MLP neurons of a small language model. Each row is named by its layer, matrix (up: input weights; down: output weights) and neuron, and shows model dimensions 128-223. Each number is 200 + 30 x the weight over its row's rms, rounded and kept within 0 to 999.
After each neuron's rows, "raises" lists the tokens whose logits its output raises most directly, leaving later layers aside.

L12.up143,189,190,149,161,196,154,211,193,220,219,208,172,176,268,226,181,228,232,177,157,224,197,182,180,207,232,152,197,202,187,184,134,226,221,176,189,221,193,205,202,209,197,183,288,204,150,249,173,252,156,207,177,247,167,197,113,211,237,202,195,201,169,249,216,180,147,171,218,179,163,185,197,187,179,230,216,179,219,183,221,164,242,143,197,196,249,223,192,242,209,220,239,190,217,225,222
L12.down143,198,194,190,236,248,179,165,214,272,169,189,186,184,263,199,239,236,177,225,190,189,143,208,219,186,261,237,184,192,218,237,146,182,246,179,213,215,153,183,215,186,177,167,182,168,233,188,173,250,229,206,168,198,258,169,148,236,210,236,181,166,184,211,216,218,122,172,201,173,196,192,181,169,153,233,198,150,212,216,204,191,193,177,210,180,219,159,160,227,221,192,209,205,195,248,107
raises: "um", "umi", "uman", "ups", "up"

L12.up273,245,238,171,163,161,198,210,175,195,186,193,228,248,175,147,172,239,206,178,206,259,177,214,280,183,198,213,184,195,210,189,122,220,213,247,188,217,191,151,213,213,185,162,199,189,242,181,265,168,193,225,189,180,208,179,164,151,240,224,275,241,190,204,208,167,213,225,158,214,165,154,183,248,201,80,167,182,239,187,218,204,196,206,160,211,246,183,223,211,230,236,143,188,226,164,203
L12.down273,178,198,175,192,271,202,186,182,202,228,165,147,199,209,168,188,204,268,218,194,230,158,166,187,213,203,254,164,238,244,175,245,261,220,205,239,272,230,202,205,229,239,198,170,181,146,226,190,160,181,164,197,195,200,261,192,238,207,201,177,201,220,209,199,217,226,175,167,253,248,172,184,187,177,139,184,192,190,192,178,192,193,188,190,252,231,136,210,219,186,202,197,176,201,203,214
raises: " Act", " Nationality", " Bill", " law", " act"

L12.up2029,192,190,217,219,221,213,128,204,187,193,171,198,182,231,185,183,180,236,207,183,195,147,197,182,248,244,229,193,135,212,204,156,199,168,208,207,160,207,138,226,204,208,225,196,225,259,188,165,170,272,201,166,207,250,181,237,218,254,156,204,143,207,241,241,222,206,178,181,233,216,216,144,220,200,160,177,244,147,199,152,239,166,204,170,215,166,180,181,167,229,200,201,183,221,132,134
L12.down2029,227,235,218,197,175,238,202,232,257,218,162,202,218,193,209,248,181,224,253,224,182,185,197,209,212,185,201,225,200,258,228,195,200,289,215,209,194,222,227,203,201,290,197,205,197,232,191,153,246,230,189,185,236,234,175,228,239,265,198,183,181,192,176,195,221,216,206,154,174,174,186,146,195,164,179,187,263,208,188,177,183,192,161,182,209,240,162,233,154,180,187,205,184,163,179,207
raises: "ater", "his", "hn", "ta", "hen"

L12.up439,172,166,252,217,202,173,232,209,188,166,174,115,215,213,189,217,176,210,178,270,218,170,203,190,159,217,158,171,270,145,197,193,177,188,218,217,161,195,242,247,240,220,226,182,226,195,296,199,222,116,217,161,199,155,206,208,213,233,220,221,224,173,204,203,196,228,167,244,263,158,197,174,178,191,173,230,189,185,216,167,215,161,239,188,199,133,210,174,189,227,204,174,238,178,219,238
L12.down439,207,196,195,196,242,218,156,220,252,199,206,207,198,242,207,186,153,210,168,190,202,341,231,163,176,235,225,168,199,186,99,229,212,152,174,181,157,176,209,189,195,177,192,194,266,224,196,184,207,184,187,188,245,176,212,181,282,232,219,220,211,197,173,195,192,215,211,205,167,259,205,187,217,213,223,197,249,236,217,206,207,199,212,220,196,209,162,221,201,217,242,228,240,237,191,188
raises: " 2024", " 2025", " 2023", "2024", " 2022"

L12.up1411,217,146,192,166,239,258,211,159,219,202,277,147,231,220,141,193,235,203,206,222,192,218,204,201,198,151,211,223,253,211,211,195,202,182,199,229,182,187,230,209,171,167,227,213,250,210,205,209,214,203,233,207,266,177,246,174,204,188,245,210,221,195,261,193,177,277,175,181,171,214,202,211,207,150,181,174,226,209,181,205,188,194,196,206,165,271,268,152,180,207,230,191,168,221,216,205
L12.down1411,246,143,191,153,215,216,186,207,204,193,201,186,268,186,217,160,175,184,239,181,134,145,222,174,114,246,204,212,135,197,208,216,198,138,188,212,172,243,196,166,181,248,179,197,181,163,239,216,168,204,111,200,190,195,240,251,189,245,232,160,234,140,177,236,204,196,196,181,152,224,190,186,230,163,214,196,184,223,216,217,202,213,172,159,206,275,229,203,232,213,200,145,206,222,240,231
raises: " works", " projects", " operations", " work", " jobs"

L3.up195,155,210,202,213,166,179,218,189,204,178,202,235,186,190,197,199,187,225,222,214,250,234,219,224,214,191,238,218,207,140,278,179,202,267,173,217,212,216,196,175,205,191,241,215,156,210,194,202,174,196,185,170,236,218,224,208,237,191,230,200,260,164,184,200,230,199,221,184,201,183,201,184,278,165,248,262,180,206,207,186,129,212,215,170,237,191,184,126,156,249,174,225,181,244,225,271
L3.down195,174,147,162,195,231,211,241,226,176,181,252,174,192,175,208,221,161,222,208,188,216,175,184,218,178,198,217,147,221,228,193,160,196,174,179,239,191,179,233,149,210,197,236,212,182,244,188,198,215,255,206,177,247,180,194,188,237,218,217,153,209,215,225,270,233,251,171,149,152,188,183,173,245,213,210,189,186,256,223,224,202,197,199,193,154,182,219,202,231,170,190,183,149,154,188,168
raises: "lan", "beat", "long", "wards", "lay"

L12.up1025,201,218,204,188,182,232,148,217,236,172,208,228,169,263,229,221,184,227,221,192,214,197,198,240,207,234,229,189,204,217,259,221,194,201,193,159,188,174,217,261,178,207,252,249,227,167,229,198,237,207,218,207,206,215,169,230,218,208,194,303,220,213,148,206,113,162,190,154,148,171,181,154,237,248,229,159,249,247,202,215,215,207,178,218,204,216,199,199,186,183,174,191,176,196,212,156
L12.down1025,223,203,214,197,195,216,249,241,212,226,181,182,197,187,176,189,223,180,214,182,185,257,228,190,192,150,210,144,312,190,224,203,127,213,166,210,268,193,229,178,213,211,157,193,245,193,202,208,231,156,227,235,175,196,254,173,209,192,209,224,199,196,232,172,243,251,198,200,218,203,270,164,231,164,189,220,216,135,190,214,210,188,182,202,122,192,209,189,200,247,171,194,141,187,171,213
raises: " /", " (", " schedule", "/", "ne"

L12.up216,190,178,199,233,202,266,253,195,270,163,169,235,227,258,196,186,234,175,239,223,197,194,141,203,166,190,213,205,222,200,171,213,157,242,157,234,178,258,211,167,155,255,194,249,180,174,261,235,227,258,210,196,209,234,214,174,157,194,182,202,192,211,183,246,184,201,170,192,207,239,206,207,240,193,192,152,221,184,200,197,201,191,191,168,202,193,247,233,159,167,194,234,224,206,176,196
L12.down216,201,204,196,173,247,225,202,192,235,231,163,266,169,218,167,203,243,198,187,183,199,258,238,199,189,240,175,189,169,197,225,205,299,142,201,231,201,213,182,248,178,192,175,170,238,187,196,186,167,196,188,266,211,193,219,179,203,241,249,234,215,215,208,253,230,191,199,185,169,193,135,148,213,173,226,194,162,245,181,205,250,159,215,211,219,150,186,203,230,222,215,164,133,140,261,196
raises: " are", " were", " ====", " include", " reach"

L12.up701,195,171,248,204,220,198,180,188,155,195,181,241,125,255,206,190,176,193,232,156,192,136,180,180,187,228,206,198,163,194,173,232,183,219,220,154,170,136,173,191,177,175,170,185,221,166,148,191,196,181,177,226,136,185,205,179,220,289,183,236,217,210,184,166,207,239,229,209,198,238,130,203,199,214,231,194,178,206,211,226,279,134,164,213,180,188,198,197,227,260,223,153,191,248,160,195
L12.down701,150,229,271,159,202,246,178,207,159,239,215,196,150,265,216,236,149,178,213,202,179,138,183,148,188,162,161,237,261,173,195,279,151,200,220,202,223,148,175,177,172,204,220,205,200,147,196,209,183,197,221,242,127,189,154,208,275,216,224,178,214,186,163,204,198,251,180,201,208,206,201,184,207,181,247,249,179,165,220,158,245,169,221,192,193,224,220,195,255,204,225,229,227,210,200,201
raises: " head", " heads", " feet", " upper", " right"

L12.up1860,204,204,196,260,230,208,231,162,190,192,225,163,229,235,232,209,185,214,223,211,199,253,173,145,240,198,205,173,237,193,202,190,226,237,132,196,171,149,225,157,199,268,209,183,199,206,161,189,182,166,169,234,143,169,176,200,201,206,189,205,197,187,205,177,201,218,169,231,253,181,203,150,215,176,200,235,188,200,207,196,173,225,166,179,213,181,240,168,172,201,190,196,177,132,230,220
L12.down1860,229,214,172,184,169,174,219,209,171,178,173,161,184,218,175,187,215,184,187,243,213,144,224,179,178,202,208,223,210,162,230,202,182,222,154,190,225,223,213,196,201,251,214,237,182,203,184,187,204,186,173,181,204,177,198,214,226,199,199,261,216,140,194,173,178,151,201,221,232,210,263,189,178,176,206,142,179,200,202,197,199,211,213,284,202,221,251,191,150,221,248,212,151,184,233,167
raises: " smaller", " better", " longer", " larger", " shorter"

L12.up2008,230,144,198,137,179,170,210,184,215,144,210,205,200,165,181,247,146,195,240,228,169,209,229,193,184,210,131,208,213,187,165,227,179,221,205,124,227,184,180,193,167,130,214,230,187,156,205,202,161,182,227,216,258,187,180,219,219,237,195,213,208,186,229,247,200,187,129,189,193,216,189,229,211,223,189,190,233,160,200,215,250,164,122,220,192,173,232,176,150,206,211,228,145,174,279,131
L12.down2008,237,213,160,188,211,163,233,177,209,172,176,199,189,237,191,234,237,168,225,179,152,167,186,178,206,223,175,177,166,175,167,220,183,131,251,183,137,200,209,224,187,258,210,178,247,219,217,197,191,183,187,231,155,207,223,226,242,226,174,190,215,207,219,226,136,181,144,198,206,230,175,204,207,190,263,204,202,219,191,235,201,229,189,171,207,220,185,172,248,235,211,199,188,198,177,202
raises: " arrest", " storm", " flee", " amb", " escape"

L12.up797,154,185,190,184,186,164,250,196,276,220,170,243,171,220,218,207,172,210,172,194,198,184,174,209,160,200,202,221,205,266,156,186,196,240,141,232,185,191,171,171,143,178,157,170,209,188,205,183,210,193,200,139,155,197,225,227,184,182,195,256,170,181,221,197,183,208,187,168,229,236,227,221,237,230,200,174,203,187,211,208,201,171,168,221,206,293,241,191,127,236,226,202,223,219,146,146
L12.down797,199,140,175,186,208,194,216,206,187,244,227,212,210,169,219,191,197,202,235,171,178,243,171,191,159,229,231,214,249,181,202,201,219,225,171,314,223,204,212,194,190,213,160,112,157,194,222,223,175,210,214,220,175,198,154,242,182,235,198,176,236,215,197,252,266,149,216,177,164,197,219,204,181,176,165,193,275,228,193,187,183,228,150,145,250,184,183,228,230,258,240,194,226,171,211,199
raises: " study", " studies", " research", " analysis", " theory"

L12.up1822,208,183,229,224,141,219,222,239,233,208,152,205,221,126,196,186,211,209,203,190,183,164,163,111,186,225,199,215,229,187,189,152,188,263,188,167,172,167,230,221,157,195,169,192,169,192,198,204,200,237,212,210,179,150,196,187,171,229,182,203,208,223,201,204,160,240,213,215,119,159,165,246,174,148,226,164,206,222,171,187,238,183,220,206,206,238,213,171,188,200,178,224,202,170,171,160
L12.down1822,194,263,212,233,204,195,221,212,149,172,166,163,253,220,250,246,247,160,218,227,200,223,141,196,220,173,201,222,149,182,223,194,195,192,187,191,226,159,233,223,233,205,205,228,202,203,209,206,147,182,155,185,165,149,216,217,197,256,193,159,221,181,193,198,208,158,214,181,232,203,182,158,169,130,237,206,164,173,161,197,191,177,244,172,148,193,257,236,240,213,183,243,207,209,131,203
raises: " term", " terms", " given", " word", " nickname"

L12.up1210,171,249,219,195,227,201,215,211,217,207,165,254,187,236,228,193,175,224,218,128,204,168,153,161,224,214,215,221,200,184,220,205,224,227,237,189,214,164,180,197,198,177,241,181,173,187,236,175,224,183,190,211,223,160,194,181,166,157,167,251,203,218,193,168,236,197,179,160,176,224,161,153,142,233,214,126,132,161,196,187,196,184,172,181,177,190,192,172,241,220,169,202,194,234,250,223
L12.down1210,200,187,216,185,181,226,234,223,195,233,209,206,237,109,186,207,188,229,186,221,195,122,192,162,201,194,192,163,152,211,169,188,171,206,188,191,180,156,210,187,179,181,215,177,156,214,243,214,212,271,181,184,228,176,171,164,148,117,178,222,248,248,155,167,203,165,154,195,150,249,206,172,161,235,187,234,234,242,165,200,219,225,229,202,189,217,218,238,196,207,202,188,212,210,190,233
raises: "00", "40", "50", "⁄", "60"

L12.up696,195,259,190,208,244,224,194,219,149,170,200,196,179,239,201,134,209,189,218,210,129,219,212,164,183,215,181,253,156,191,175,236,200,217,180,222,194,210,164,192,244,226,197,175,201,210,229,191,184,216,234,225,204,145,182,132,201,261,186,198,226,164,169,170,250,265,157,233,217,228,192,231,159,253,179,234,212,241,218,219,170,203,180,175,209,162,177,211,199,193,199,199,156,172,206,171
L12.down696,229,255,212,185,178,174,193,155,221,238,216,196,235,189,241,203,206,148,196,216,227,171,221,259,227,205,223,189,195,203,290,161,174,210,208,148,171,210,176,191,135,217,147,201,215,163,189,155,203,206,226,195,198,215,194,236,210,201,241,202,255,222,195,168,194,170,249,216,151,154,178,173,194,186,209,210,180,227,238,189,214,217,190,226,225,228,188,171,230,201,210,254,171,297,145,261
raises: " he", " taught", " played", " they", " discovered"

L3.up203,205,279,192,221,222,200,174,248,229,200,129,200,178,220,188,224,178,154,211,169,251,211,155,180,206,128,152,188,232,175,171,170,238,243,170,191,230,210,224,201,220,244,169,222,180,191,181,159,142,213,167,150,231,201,227,169,164,192,231,197,198,219,201,217,220,197,171,204,200,209,195,181,205,222,244,205,189,219,210,183,181,194,220,124,197,199,192,262,236,181,147,218,219,203,208,217
L3.down203,195,248,208,205,164,208,178,220,218,223,135,234,197,197,179,244,116,174,195,174,229,190,196,166,198,135,243,236,230,205,109,267,270,213,203,247,236,164,174,219,216,251,193,233,194,201,163,177,151,190,136,196,236,166,208,172,160,231,177,192,149,214,152,222,199,265,180,188,210,236,210,198,243,208,215,192,178,182,160,157,137,237,201,174,185,192,176,222,253,206,194,263,226,215,239,199
raises: "uses", "ited", "its", "ers", "ris"

L12.up1477,245,192,202,207,227,198,169,192,244,221,188,178,154,284,199,226,197,207,232,192,199,168,145,193,220,159,199,241,185,157,192,180,218,208,155,158,204,232,238,248,198,169,208,283,197,181,194,215,197,196,154,183,211,249,194,221,188,195,172,231,201,163,160,139,213,165,206,266,181,276,234,227,151,235,208,161,205,204,207,140,169,224,266,203,231,143,161,164,215,237,190,209,240,169,213,257
L12.down1477,204,227,193,197,181,242,228,201,214,193,220,131,197,194,157,207,196,190,199,235,143,247,223,199,175,181,173,196,232,216,205,187,196,160,219,199,191,228,189,241,269,182,175,270,166,155,227,221,281,171,156,171,204,239,181,164,181,237,226,165,194,224,184,214,149,230,198,217,182,181,193,149,189,232,213,207,173,222,240,198,176,204,218,228,241,247,196,164,173,192,168,234,201,170,265,217
raises: "ged", "ited", "it", "ity", "its"

L12.up187,189,215,232,222,210,177,156,200,161,233,229,169,181,192,169,235,181,212,165,207,179,206,177,175,155,206,192,156,225,206,198,279,201,236,215,249,203,179,235,196,162,210,243,199,256,198,248,221,216,149,168,184,227,225,226,212,196,231,189,209,176,189,173,203,214,203,173,185,213,263,184,194,161,200,225,244,146,201,254,211,199,192,221,215,246,165,165,213,143,235,201,176,194,245,205,140
L12.down187,237,228,229,174,205,204,169,217,236,170,253,223,168,202,173,199,212,219,211,251,201,233,153,230,196,208,231,261,192,164,169,164,234,196,167,193,224,218,205,218,225,185,235,196,224,182,220,187,125,240,141,217,179,231,186,161,228,188,228,208,211,172,173,186,215,173,230,188,174,230,186,168,196,253,235,180,181,194,187,173,175,249,202,227,251,219,219,158,183,229,130,226,181,199,213,217
raises: "ished", "ested", "ited", "ected", "elled"

L12.up1807,244,251,227,178,225,204,169,187,172,189,196,201,226,227,232,167,221,225,131,204,212,253,203,193,220,204,195,170,188,161,243,197,221,224,271,182,235,185,272,241,194,233,206,239,188,265,175,231,192,164,161,222,224,210,239,211,242,207,187,189,212,181,184,171,199,208,155,236,190,225,157,158,193,133,184,176,214,194,182,242,233,213,212,219,204,171,207,221,204,220,140,160,200,170,243,222
L12.down1807,200,208,190,195,211,189,218,220,146,186,177,184,172,219,243,184,162,182,155,206,195,171,279,167,194,179,182,199,207,254,208,182,205,231,229,240,184,149,195,207,173,233,169,174,183,208,188,258,205,195,233,204,239,201,245,220,234,154,162,141,152,171,223,234,178,198,161,146,238,194,192,197,207,178,202,217,176,160,197,217,192,196,243,197,208,245,158,213,178,208,203,195,151,235,235,245
raises: "ective", "ano", "any", "ani", "ane"

L12.up1651,259,212,236,247,198,183,168,204,198,158,175,179,215,244,246,235,224,190,165,196,196,224,192,203,230,199,206,189,194,142,252,227,230,296,186,218,242,153,234,154,171,200,202,249,142,217,211,232,238,158,225,217,238,214,214,205,178,164,178,223,216,201,229,216,228,208,230,215,224,218,174,218,231,215,159,182,220,223,184,151,203,200,187,192,192,191,158,162,188,208,159,199,197,179,213,228
L12.down1651,203,162,247,235,186,196,181,194,187,259,262,184,172,154,232,154,222,151,220,178,168,160,168,147,175,203,161,163,162,150,208,204,217,216,209,267,206,228,168,175,169,229,177,198,189,214,221,230,269,206,183,214,189,230,224,218,198,225,219,230,194,219,178,227,131,206,179,166,229,196,283,214,243,191,202,159,195,212,275,229,186,257,172,196,224,249,215,245,235,221,203,191,220,233,198,177
raises: "ort", "urt", "etter", "ert", "ern"

L12.up796,228,177,197,171,211,189,162,177,199,192,143,252,185,245,273,209,215,201,235,234,198,241,171,218,242,164,228,225,185,200,204,214,220,232,152,199,220,203,186,172,199,186,197,188,273,262,185,144,171,169,222,114,225,218,185,189,181,235,173,231,204,207,272,194,198,177,169,184,170,226,187,195,227,185,226,211,142,239,205,225,237,189,197,173,214,214,237,216,222,187,202,191,218,229,195,210
L12.down796,165,211,261,236,148,202,173,225,189,170,212,186,176,267,246,186,235,187,198,225,224,227,208,251,216,218,204,225,267,203,230,259,144,184,184,211,262,213,166,205,201,212,179,233,222,176,163,227,176,163,164,191,230,193,128,141,189,188,178,181,182,213,208,201,197,212,190,193,269,211,236,134,185,242,205,213,220,217,252,181,161,189,195,191,232,200,207,268,120,209,204,188,181,190,246,186
raises: " Mass", " services", " service", " Service", " Nat"

L12.up1722,210,225,173,172,196,211,234,216,174,188,148,195,247,190,224,235,212,230,201,166,218,169,125,159,195,213,185,190,216,96,196,243,159,210,168,207,230,145,170,187,237,209,281,171,244,143,172,205,170,203,236,194,202,193,195,215,211,210,163,199,212,195,174,202,231,201,222,204,212,160,153,221,233,172,255,154,150,201,196,171,182,228,218,205,201,183,230,179,226,209,196,291,198,197,236,202
L12.down1722,235,140,176,168,159,223,197,204,153,220,189,200,234,225,257,187,161,179,204,144,187,195,286,186,174,221,223,182,226,149,224,152,193,229,219,190,218,208,139,168,176,205,232,166,184,211,203,194,240,149,245,169,175,213,226,225,198,195,242,191,179,206,180,216,184,236,193,125,215,163,195,201,182,205,223,158,194,254,180,234,164,185,193,181,155,155,216,170,167,207,220,194,187,214,230,177
raises: "est", "arg", "idal", "weet", "ested"

L12.up807,217,234,204,215,173,160,174,207,173,177,189,207,193,193,174,235,223,206,162,232,180,267,226,182,190,234,172,144,241,198,166,246,221,194,184,136,203,172,252,189,136,186,149,222,179,168,198,174,187,206,193,193,274,194,209,174,208,229,238,267,194,230,147,263,210,209,137,237,116,243,237,212,178,209,233,180,159,243,159,191,190,172,216,247,269,194,236,234,146,227,235,187,207,216,228,198
L12.down807,193,184,226,187,149,236,157,214,205,229,233,200,274,190,200,204,220,174,155,238,219,169,215,214,214,206,157,142,194,142,164,199,217,184,168,122,236,164,204,177,178,213,175,191,176,193,217,176,161,153,221,184,166,186,187,264,159,251,196,179,159,184,171,236,202,232,234,192,149,236,183,287,212,202,235,170,216,192,197,207,172,202,169,196,202,162,200,231,217,167,228,199,194,218,133,150
raises: " wanted", " won", " winning", " having", " getting"

L12.up384,223,185,194,162,230,214,174,175,173,201,240,211,195,256,182,267,184,161,173,202,181,200,221,251,207,234,202,188,294,212,146,200,238,251,147,212,226,238,177,201,131,162,217,199,222,198,211,163,196,188,172,213,209,236,183,152,177,217,248,225,232,199,189,287,195,231,155,223,230,218,215,227,194,215,193,197,200,176,236,223,185,151,176,122,223,184,277,212,138,218,212,192,182,213,188,176
L12.down384,196,191,191,158,246,217,204,204,144,243,220,229,212,190,202,206,186,176,179,178,155,132,176,137,235,210,207,155,179,191,175,209,197,213,217,199,210,236,200,269,206,177,248,212,229,226,214,203,207,253,186,200,211,203,211,215,188,199,221,212,136,197,204,198,236,172,211,211,224,210,226,190,185,160,187,309,206,203,228,251,196,241,166,179,219,183,204,232,143,230,208,159,199,175,250,250
raises: "'", "'s", "’", "',", " who"

L3.up930,206,240,182,219,215,189,198,245,161,162,163,215,189,245,154,193,203,217,159,176,151,179,195,193,180,210,224,263,215,217,198,197,212,140,162,233,226,216,246,163,244,221,207,187,156,132,175,233,204,150,197,189,164,194,207,160,212,216,175,226,178,189,154,255,259,186,185,126,201,221,187,215,173,264,173,191,217,210,235,228,193,192,141,182,210,208,209,240,218,232,250,231,220,243,215,207
L3.down930,220,178,166,231,184,262,213,224,190,168,157,197,222,268,176,129,208,215,180,191,192,160,163,176,228,199,228,235,202,229,183,205,231,198,197,233,212,212,206,152,215,193,234,217,161,124,209,222,211,169,175,173,170,152,203,160,212,232,168,238,147,193,179,255,227,266,158,194,211,279,174,208,198,226,155,217,198,228,226,228,194,181,162,172,219,237,223,262,211,242,257,197,207,221,183,178
raises: "uous", "uses", "use", "u", "ones"

L12.up399,188,231,254,154,239,228,194,173,216,222,237,131,164,177,208,198,182,188,179,177,180,210,185,174,197,216,174,214,192,243,222,222,178,161,210,221,193,255,219,180,177,184,209,217,190,160,221,224,232,189,274,257,195,207,230,208,157,196,199,203,177,187,206,216,276,167,246,222,240,225,179,253,208,196,207,224,260,224,196,212,224,181,194,230,187,163,213,203,241,178,206,185,216,202,168,187
L12.down399,178,195,250,190,216,198,170,150,223,176,205,185,258,245,232,205,189,200,171,161,157,154,184,176,184,185,232,159,151,245,224,176,198,183,170,215,179,247,197,160,215,213,189,240,157,172,215,241,208,138,165,212,110,197,194,189,175,166,198,165,169,167,168,192,248,245,203,229,188,197,189,188,204,138,175,209,271,228,257,182,170,218,277,188,215,180,215,208,167,210,179,135,185,215,209,158
raises: " I", " of", " full", "I", " Of"

L12.up818,229,184,239,249,149,219,213,192,206,201,214,187,206,231,218,161,197,182,218,271,181,186,249,220,198,215,210,192,178,165,221,204,171,139,162,171,226,211,234,178,157,179,172,178,217,182,259,188,137,197,186,210,213,182,181,244,240,210,241,158,203,240,280,174,201,201,165,161,195,236,219,183,159,212,233,151,155,204,156,197,207,175,237,154,232,233,194,242,269,201,243,218,216,187,237,209
L12.down818,194,238,174,198,242,235,226,210,183,195,155,184,185,237,227,236,203,212,135,216,207,216,180,223,161,209,231,240,228,150,219,232,223,224,183,198,269,170,199,221,240,210,233,197,175,163,222,158,218,230,246,181,176,191,171,194,238,244,143,240,228,151,139,236,162,267,222,195,228,187,227,221,170,209,197,208,221,202,217,155,144,199,183,265,242,196,247,156,178,205,172,157,142,218,205,205
raises: " also", " others", " increase", " further", " view"

L12.up1801,171,173,173,206,191,201,239,209,239,162,168,214,232,236,184,250,170,192,186,229,183,200,155,173,178,185,251,231,164,206,188,196,199,154,243,189,196,203,199,211,150,205,181,256,224,192,186,181,212,181,183,183,223,203,209,241,190,201,178,208,193,171,229,196,188,209,220,195,221,174,223,183,198,186,200,168,201,220,160,148,245,201,183,177,241,223,166,214,204,119,183,216,228,133,230,133
L12.down1801,201,169,241,197,189,202,179,229,196,185,237,245,253,209,243,210,223,145,193,204,186,100,239,248,213,189,166,175,224,154,168,211,202,169,184,207,163,109,201,224,203,211,180,192,190,196,190,202,144,200,149,219,234,169,250,167,137,250,180,171,191,249,193,221,196,167,214,168,178,189,131,197,198,196,171,182,164,187,236,176,179,210,171,161,224,180,167,197,202,193,208,182,132,219,212,190
raises: " are", " include", " were", " have", " remain"

L12.up1253,207,204,210,148,150,143,191,215,215,194,155,224,289,189,234,197,211,177,220,197,222,192,153,181,152,171,194,193,189,203,196,140,173,125,177,189,204,162,251,223,192,191,226,216,171,210,196,200,206,160,180,155,160,231,192,223,165,191,204,251,179,210,206,224,166,231,193,168,199,212,163,218,196,198,192,181,173,146,221,258,281,183,216,230,188,230,182,177,200,216,255,175,159,245,231,177
L12.down1253,144,222,204,213,277,228,159,231,192,214,165,174,160,251,209,199,182,178,184,203,213,271,165,128,187,203,118,241,159,202,214,183,157,167,206,171,217,173,236,210,182,207,238,211,239,204,194,193,161,201,153,194,203,228,181,195,126,203,225,187,202,192,226,205,201,180,181,199,175,228,188,171,226,184,263,204,170,241,226,207,186,186,210,188,179,187,235,203,248,236,170,181,169,230,180,202
raises: " worth", " bra", " Award", "For", " Dame"

L12.up506,182,219,173,160,211,167,217,222,188,155,223,186,242,172,234,223,237,188,169,184,143,195,196,217,235,175,181,211,191,213,182,259,174,159,173,231,154,201,198,131,198,170,203,250,182,151,240,189,237,244,184,194,172,172,135,255,200,180,158,214,214,172,232,251,169,201,237,218,172,175,218,238,168,167,198,215,228,195,173,221,192,182,173,133,193,150,172,149,150,210,195,198,232,168,174,193
L12.down506,169,234,191,155,151,188,237,221,153,209,178,165,214,172,219,171,169,231,168,189,139,257,232,219,202,148,223,164,203,189,223,195,190,188,252,222,256,166,229,176,241,230,217,208,211,204,213,177,214,219,230,242,148,157,200,213,205,207,226,172,177,187,209,214,196,181,195,169,156,184,215,171,225,175,195,245,213,175,214,202,253,195,236,156,169,236,241,177,211,206,186,244,166,239,207,258
raises: " other", " others", " rest", " remaining", " remainder"

L12.up1684,171,177,191,202,207,198,223,178,212,232,196,176,189,215,200,175,218,204,203,206,284,168,189,198,227,231,169,264,152,239,234,171,225,199,253,188,176,178,197,191,212,206,211,224,211,202,244,205,202,155,198,223,232,208,211,203,219,239,204,181,222,167,225,149,235,221,168,261,175,194,150,192,218,168,146,181,182,206,214,196,130,195,207,226,215,199,196,182,177,214,159,169,158,190,207,236
L12.down1684,185,199,183,232,198,219,184,174,189,230,207,183,212,199,161,181,166,224,231,218,256,226,220,219,210,205,198,140,204,216,218,176,206,233,216,184,198,193,252,246,150,181,180,224,205,196,153,181,224,263,189,264,235,205,214,190,312,195,234,196,189,193,178,219,145,165,173,225,131,157,197,224,208,259,183,249,267,238,237,213,206,204,183,215,204,208,231,214,182,229,183,184,181,204,168,169
raises: "ages", "up", " length", "ups", "age"

L12.up405,211,200,221,198,188,166,209,222,207,208,207,204,174,175,179,161,206,185,222,195,234,151,198,171,217,222,199,159,173,187,179,200,252,224,174,250,155,164,194,236,206,193,237,198,238,277,225,212,245,260,158,224,230,225,160,196,178,234,150,184,182,222,229,203,210,202,190,195,155,173,220,198,215,229,192,174,210,214,223,129,112,214,131,228,165,210,185,231,193,230,174,249,171,176,173,210
L12.down405,228,188,203,166,239,168,207,183,240,144,199,226,145,197,200,202,189,234,227,196,217,189,225,245,251,203,210,82,173,190,180,243,186,218,201,231,200,155,242,228,127,208,186,214,204,211,190,204,203,252,215,209,217,183,186,218,186,278,207,155,195,234,181,228,214,206,221,209,205,233,233,191,133,232,233,203,171,204,209,215,261,228,193,213,193,201,219,245,173,137,216,186,198,178,218,194
raises: "hev", "he", "q", "hen", "her"